config = dict(
    norm_place='pre',
    bias='none',
    tie_embeddings=False,
    init='trunc',
    init_std_up=0.0381,
    init_std_down=0.00441,
    final_lr_fraction=0.0,
    batch_tokens=131072,
    seq_len=512,
    z_loss=1e-05,
    train_tokens=831800000,
)
MLP neurons of a small language model. Each row is named by its layer, matrix (down: output weights) and neuron, and shows model dimensions 32-127. Each number is 200 + 30 x the weight over its row's rms, rounded and kept within 0 to 999. A neuron's up and down rows have the sign that makes its largest values positive.
After each neuron's rows, "fires before" lists the tokens most often just after its 100 highest values on Wikipedia text that the model never trained on.

L2.down33,223,163,150,199,254,199,207,267,176,198,208,142,202,227,234,157,132,159,188,191,235,206,187,223,211,209,207,220,194,170,134,209,258,197,176,214,208,229,207,233,190,241,179,274,232,211,201,211,154,187,197,207,171,190,219,193,187,264,198,109,195,208,158,153,198,186,179,230,191,228,235,205,213,184,247,211,209,177,183,177,198,188,207,172,189,186,211,151,202,204,191,214,215,208,155,184
fires before: " |", " (", " m", ":"

L11.down47,268,161,263,137,221,179,147,239,158,198,196,170,245,197,209,237,211,135,247,179,171,227,194,161,273,185,215,182,212,182,204,211,202,186,208,204,224,228,240,204,176,205,230,193,205,214,263,195,191,116,208,204,215,187,182,174,193,218,204,178,190,139,202,237,237,196,227,250,174,206,173,215,176,187,209,197,232,135,204,167,172,169,150,249,225,157,212,193,180,194,192,209,192,208,260,221
fires before: " 0", " 1", " 2", " 7", " 4", " 3"

L8.down290,221,181,242,206,209,207,188,164,241,227,195,186,241,196,170,217,161,232,200,230,224,151,252,234,203,203,194,182,201,159,196,198,217,212,221,213,171,156,199,203,193,197,195,198,223,171,188,227,161,190,246,201,214,256,204,222,186,255,194,251,225,173,183,176,222,250,178,196,206,225,180,247,143,212,167,132,180,237,163,192,200,213,198,217,217,186,203,199,169,202,265,169,185,117,202,200
fires before: " 0", " 1", " 2", " 8", " ", " 3"

L11.down493,216,150,229,203,220,243,164,192,204,251,159,221,180,198,232,150,145,201,176,235,220,176,201,191,257,195,257,223,255,207,153,167,260,161,228,252,227,155,196,155,118,195,208,177,198,215,205,172,165,165,235,204,177,180,211,220,235,186,195,219,148,218,183,236,223,216,219,205,214,175,241,242,202,226,223,181,240,225,195,242,195,212,205,210,233,211,212,197,213,286,156,231,215,273,217,200
fires before: " 0", " 1", " stage", " |", " 2"

L5.down70,259,207,213,157,167,191,266,211,199,212,206,198,214,180,238,231,229,136,241,216,242,222,166,217,149,188,204,179,194,163,179,181,191,183,228,261,223,264,212,183,224,227,177,229,229,225,147,190,237,205,173,244,223,238,186,198,187,206,221,224,205,239,206,176,189,227,219,234,217,219,235,235,253,200,199,205,249,194,192,197,228,211,177,159,142,198,247,215,227,191,134,205,227,159,161,200
fires before: "\n", " 0"

L6.down397,256,236,177,186,224,187,136,153,228,254,162,194,171,249,220,193,202,203,239,222,183,156,173,176,160,167,256,166,174,204,241,221,209,142,224,157,306,200,249,204,187,212,212,143,187,203,191,143,199,263,216,208,225,191,202,205,225,219,229,167,171,159,214,175,195,169,205,216,158,209,196,172,153,253,165,221,168,206,186,170,169,216,192,219,224,149,160,240,228,209,218,170,215,237,165,217
fires before: " 0", "==", " ", "In", " 1", "He"

L3.down399,226,203,132,185,193,192,209,223,188,151,186,183,206,214,202,167,159,142,191,160,253,251,241,134,184,192,190,161,179,234,181,186,180,194,229,196,197,217,216,270,222,245,237,210,221,208,189,173,159,169,223,173,199,193,218,199,157,233,190,133,233,295,195,199,205,204,212,171,203,205,145,173,192,174,209,214,183,205,259,191,199,240,242,227,180,206,181,182,158,198,216,209,258,210,136,179
fires before: " |", " (", " m", " in", "s"

L11.down469,173,210,187,184,260,227,169,202,234,175,198,171,200,238,182,225,202,156,237,179,276,181,207,183,193,168,241,254,196,232,202,166,160,228,223,208,196,166,204,181,211,244,169,200,134,213,199,206,148,213,215,213,269,184,136,191,176,183,229,217,198,204,224,264,221,160,203,259,242,150,199,139,251,232,217,172,219,188,220,212,211,260,220,189,207,182,156,209,233,221,198,182,218,231,192,183
fires before: " |", ")"

L3.down391,183,236,184,199,226,247,255,213,199,197,211,271,173,230,231,218,191,246,224,201,224,193,163,213,183,183,227,146,218,172,190,197,125,215,229,191,210,153,200,235,168,189,178,210,275,238,191,211,245,223,197,171,198,190,201,190,192,186,187,202,196,190,242,191,140,220,180,196,161,204,192,219,149,226,227,237,190,206,164,208,211,218,216,181,160,215,229,225,208,193,221,193,212,210,193,195
fires before: "\n", "|", "-", " ", " the"

L3.down429,220,246,169,154,165,170,190,250,201,231,165,170,215,201,197,158,186,186,194,196,229,198,210,206,207,176,218,167,189,210,202,189,194,201,208,210,170,183,220,220,144,218,199,179,252,211,211,186,197,214,208,194,204,190,217,220,194,187,204,233,252,217,224,181,155,169,204,201,174,216,198,221,162,188,227,225,220,198,218,211,196,247,174,260,179,156,288,247,175,162,176,257,197,189,191,190
fires before: ",", ".", " of", " and"

L11.down282,211,143,211,214,269,214,253,212,189,219,172,220,185,190,200,208,129,193,243,213,206,234,265,232,231,156,245,195,136,169,210,170,204,175,238,189,202,196,171,223,170,205,221,211,183,213,198,194,187,150,217,186,178,203,200,196,213,176,190,215,199,207,237,218,238,227,198,192,206,174,148,157,195,229,219,209,166,164,160,186,233,149,151,229,214,211,164,202,246,213,238,168,205,211,196,217
fires before: " |", ":", " million"

L9.down407,212,183,234,242,182,247,184,206,200,220,146,181,186,220,225,147,155,161,258,156,237,214,140,171,201,208,168,199,197,237,199,200,229,174,237,171,232,222,197,156,144,227,170,214,205,207,202,229,179,217,196,215,262,182,169,208,222,241,157,180,170,126,225,170,195,235,182,225,217,217,182,194,178,191,230,207,206,232,240,233,210,223,146,200,211,238,188,265,207,253,231,175,220,230,258,262
fires before: " |", " ", " 1", " (", ",", " 0"

L5.down413,235,188,157,229,197,210,224,245,150,181,257,169,177,204,156,155,151,216,184,245,225,187,225,203,195,202,167,153,184,207,157,200,243,154,219,201,167,229,167,141,202,201,211,188,214,201,209,169,232,242,218,178,200,199,226,202,250,156,184,103,201,191,187,206,222,214,223,199,164,228,217,224,211,163,161,200,261,188,226,214,195,216,205,123,169,196,218,215,187,195,155,163,133,174,278,242
fires before: "\n", " 0", " "

L5.down78,175,219,218,250,198,147,252,191,165,150,178,180,210,167,175,175,207,161,176,216,202,222,210,193,208,172,213,187,236,213,193,222,186,233,182,175,214,210,184,160,251,213,199,204,238,228,185,138,186,186,211,185,236,239,238,205,178,235,171,208,245,185,211,167,168,178,189,191,248,220,135,204,203,182,241,199,213,187,229,180,196,245,244,219,187,209,209,193,191,178,184,226,241,201,171,144
fires before: " |", " (", " m", " million"

L5.down60,186,230,157,190,220,171,230,194,165,176,174,124,203,223,189,202,206,209,167,193,165,152,180,217,270,260,205,166,227,197,191,209,224,193,208,206,173,203,179,207,182,190,218,147,175,153,175,184,224,209,188,168,261,171,203,214,217,209,196,188,195,155,143,175,221,210,156,206,176,160,246,186,197,197,158,197,198,206,182,172,213,170,132,174,193,185,278,183,170,253,200,190,110,177,247,191
fires before: "\n", " 0", " —", " 1", " |", " "

L6.down77,205,164,198,183,189,199,203,120,210,230,190,217,222,179,223,200,218,204,200,156,217,209,195,157,251,177,222,238,205,226,222,201,191,227,201,205,215,186,263,252,218,247,180,250,165,206,150,209,153,237,177,223,231,172,207,219,209,209,228,183,219,217,209,228,209,118,162,163,215,228,238,140,169,223,208,180,144,231,223,174,187,224,177,200,209,172,148,217,202,216,191,222,216,150,182,200
fires before: " |", ":", " votes", ".", " (", ")"

L3.down408,161,199,142,231,200,235,183,220,158,134,199,181,166,190,180,190,151,205,185,222,254,268,202,204,191,183,205,277,204,224,205,176,185,179,201,192,199,210,185,178,281,223,192,225,229,269,229,173,184,180,170,168,199,177,184,184,205,242,211,145,212,257,208,129,158,236,194,226,214,221,194,185,171,185,222,208,175,187,190,142,190,211,184,239,182,191,178,126,206,183,163,244,232,202,154,211
fires before: " |", " (", "in", "gov"

L11.down134,154,215,199,195,226,195,192,182,187,206,194,168,222,207,199,250,224,209,212,222,199,188,199,173,173,180,168,159,183,188,229,174,212,192,287,229,173,190,243,209,229,173,198,219,237,212,183,214,201,103,231,221,224,210,192,181,177,221,196,272,186,221,193,185,216,201,149,231,179,167,216,196,153,167,125,199,192,189,184,213,185,171,193,194,171,171,202,201,138,236,238,252,187,153,247,204
fires before: " 0", " 1", " 2", " X", " 3", " A"

L11.down497,214,219,180,217,232,159,218,254,210,204,175,195,172,281,216,174,171,229,204,186,229,175,193,174,195,221,219,196,205,155,218,233,196,161,172,187,188,259,230,200,264,213,192,192,223,193,185,247,176,263,199,209,251,247,146,248,213,232,181,269,156,185,172,204,164,204,191,230,194,175,181,168,206,214,220,182,191,211,170,202,236,214,202,225,220,232,220,183,243,256,183,172,223,257,234,176
fires before: "|", " ", " 1", " 16", " 13", " 17"

L3.down12,167,185,209,191,167,260,204,217,199,167,184,206,165,170,263,210,198,169,202,210,189,214,175,182,213,213,208,235,221,187,190,207,202,229,187,207,200,204,172,249,199,254,181,256,201,243,210,198,196,242,222,206,225,237,206,181,194,186,202,147,155,220,193,247,167,197,204,245,150,208,169,184,210,210,238,225,220,159,189,245,148,158,149,159,187,192,140,203,209,208,207,191,190,203,170,144
fires before: "\n", " a", " the"

L5.down197,181,170,231,191,216,194,186,208,194,211,188,205,235,185,219,148,178,178,235,179,202,212,168,200,152,209,226,230,163,215,120,212,180,170,191,198,210,247,232,162,269,220,203,212,202,241,152,176,229,227,185,191,241,218,233,158,240,237,202,232,210,185,179,200,184,164,182,210,191,177,194,188,192,204,180,245,167,230,164,183,156,254,192,237,231,181,144,184,160,225,186,176,215,180,176,241
fires before: "\n"

L8.down312,196,182,185,261,206,260,228,233,180,180,186,185,198,209,205,187,151,206,183,207,223,179,241,191,154,169,198,163,184,181,144,186,153,192,156,151,238,183,130,192,164,202,192,250,166,217,173,203,245,190,230,190,181,216,221,166,178,186,170,263,183,230,196,175,187,172,167,199,162,182,200,194,236,158,156,237,216,140,187,197,258,177,147,200,215,172,227,233,174,194,215,187,206,153,173,219
fires before: " |", " "

L3.down162,204,184,194,230,194,220,198,259,179,197,185,191,212,200,200,207,190,176,262,140,194,205,221,218,202,184,153,224,211,198,173,237,198,221,175,189,213,231,213,206,195,223,177,204,146,196,221,186,210,193,243,196,158,224,231,192,197,219,234,199,248,204,193,220,216,194,171,134,169,182,196,234,154,230,208,235,187,229,194,202,193,174,226,139,187,140,222,178,228,144,204,231,178,221,168,169
fires before: " |", ";", "\n"

L9.down508,231,176,174,229,212,257,200,219,150,212,216,163,165,196,207,173,220,139,249,206,220,217,222,246,224,188,223,179,191,224,195,216,165,228,205,155,235,184,208,252,134,161,185,178,249,199,178,272,188,138,201,222,184,167,189,215,245,205,231,179,206,206,169,207,173,217,226,160,200,199,214,259,166,159,219,222,221,240,224,179,180,210,205,189,196,238,251,237,117,239,190,249,205,182,233,207
fires before: ".", ",", " |", " States", "\n"

L6.down421,230,174,218,174,255,154,172,226,163,197,177,225,224,239,171,168,193,247,184,160,188,172,235,244,156,202,185,165,184,203,216,242,208,140,164,188,218,177,146,175,244,142,218,183,183,213,192,177,241,204,235,205,175,192,258,207,185,182,199,184,139,217,211,186,200,189,151,227,228,187,185,211,256,149,221,209,167,149,186,147,214,148,205,212,201,163,185,207,164,240,203,178,232,198,203,137
fires before: "\n", " ", " 36", " 11", " 37"

L5.down304,238,172,213,225,224,234,250,205,128,197,203,204,202,190,149,199,185,222,205,211,179,215,197,217,147,204,200,156,177,171,188,165,246,170,244,248,216,181,141,161,184,223,186,233,209,265,201,161,236,238,181,209,198,246,200,226,209,240,181,150,246,255,182,198,193,218,175,190,220,224,217,281,200,211,190,182,268,228,177,228,222,235,234,231,166,202,207,204,243,208,154,184,194,189,178,210
fires before: "\n", " "

L11.down297,162,162,200,211,211,212,171,217,144,159,204,215,225,151,199,178,146,195,215,158,197,191,174,201,224,215,230,167,176,200,149,128,219,194,233,204,198,174,228,209,107,221,238,190,208,222,208,193,240,104,195,203,176,182,202,166,155,206,211,159,218,266,220,166,203,201,218,191,195,198,191,202,163,179,233,230,198,228,183,208,225,205,168,197,191,204,259,195,232,229,198,197,221,184,210,207
fires before: "."

L3.down261,166,167,211,231,188,204,216,201,196,194,216,276,147,176,211,245,217,199,221,212,193,185,189,204,224,197,185,167,200,156,164,149,188,204,225,150,215,166,159,247,169,240,196,205,190,203,204,155,196,235,262,198,124,189,215,182,165,144,226,175,246,257,182,192,227,253,230,189,206,182,182,191,205,167,199,200,203,189,172,193,210,213,166,204,163,199,210,198,171,149,202,244,153,232,162,179
fires before: " |", " place", " the", ":", "\n"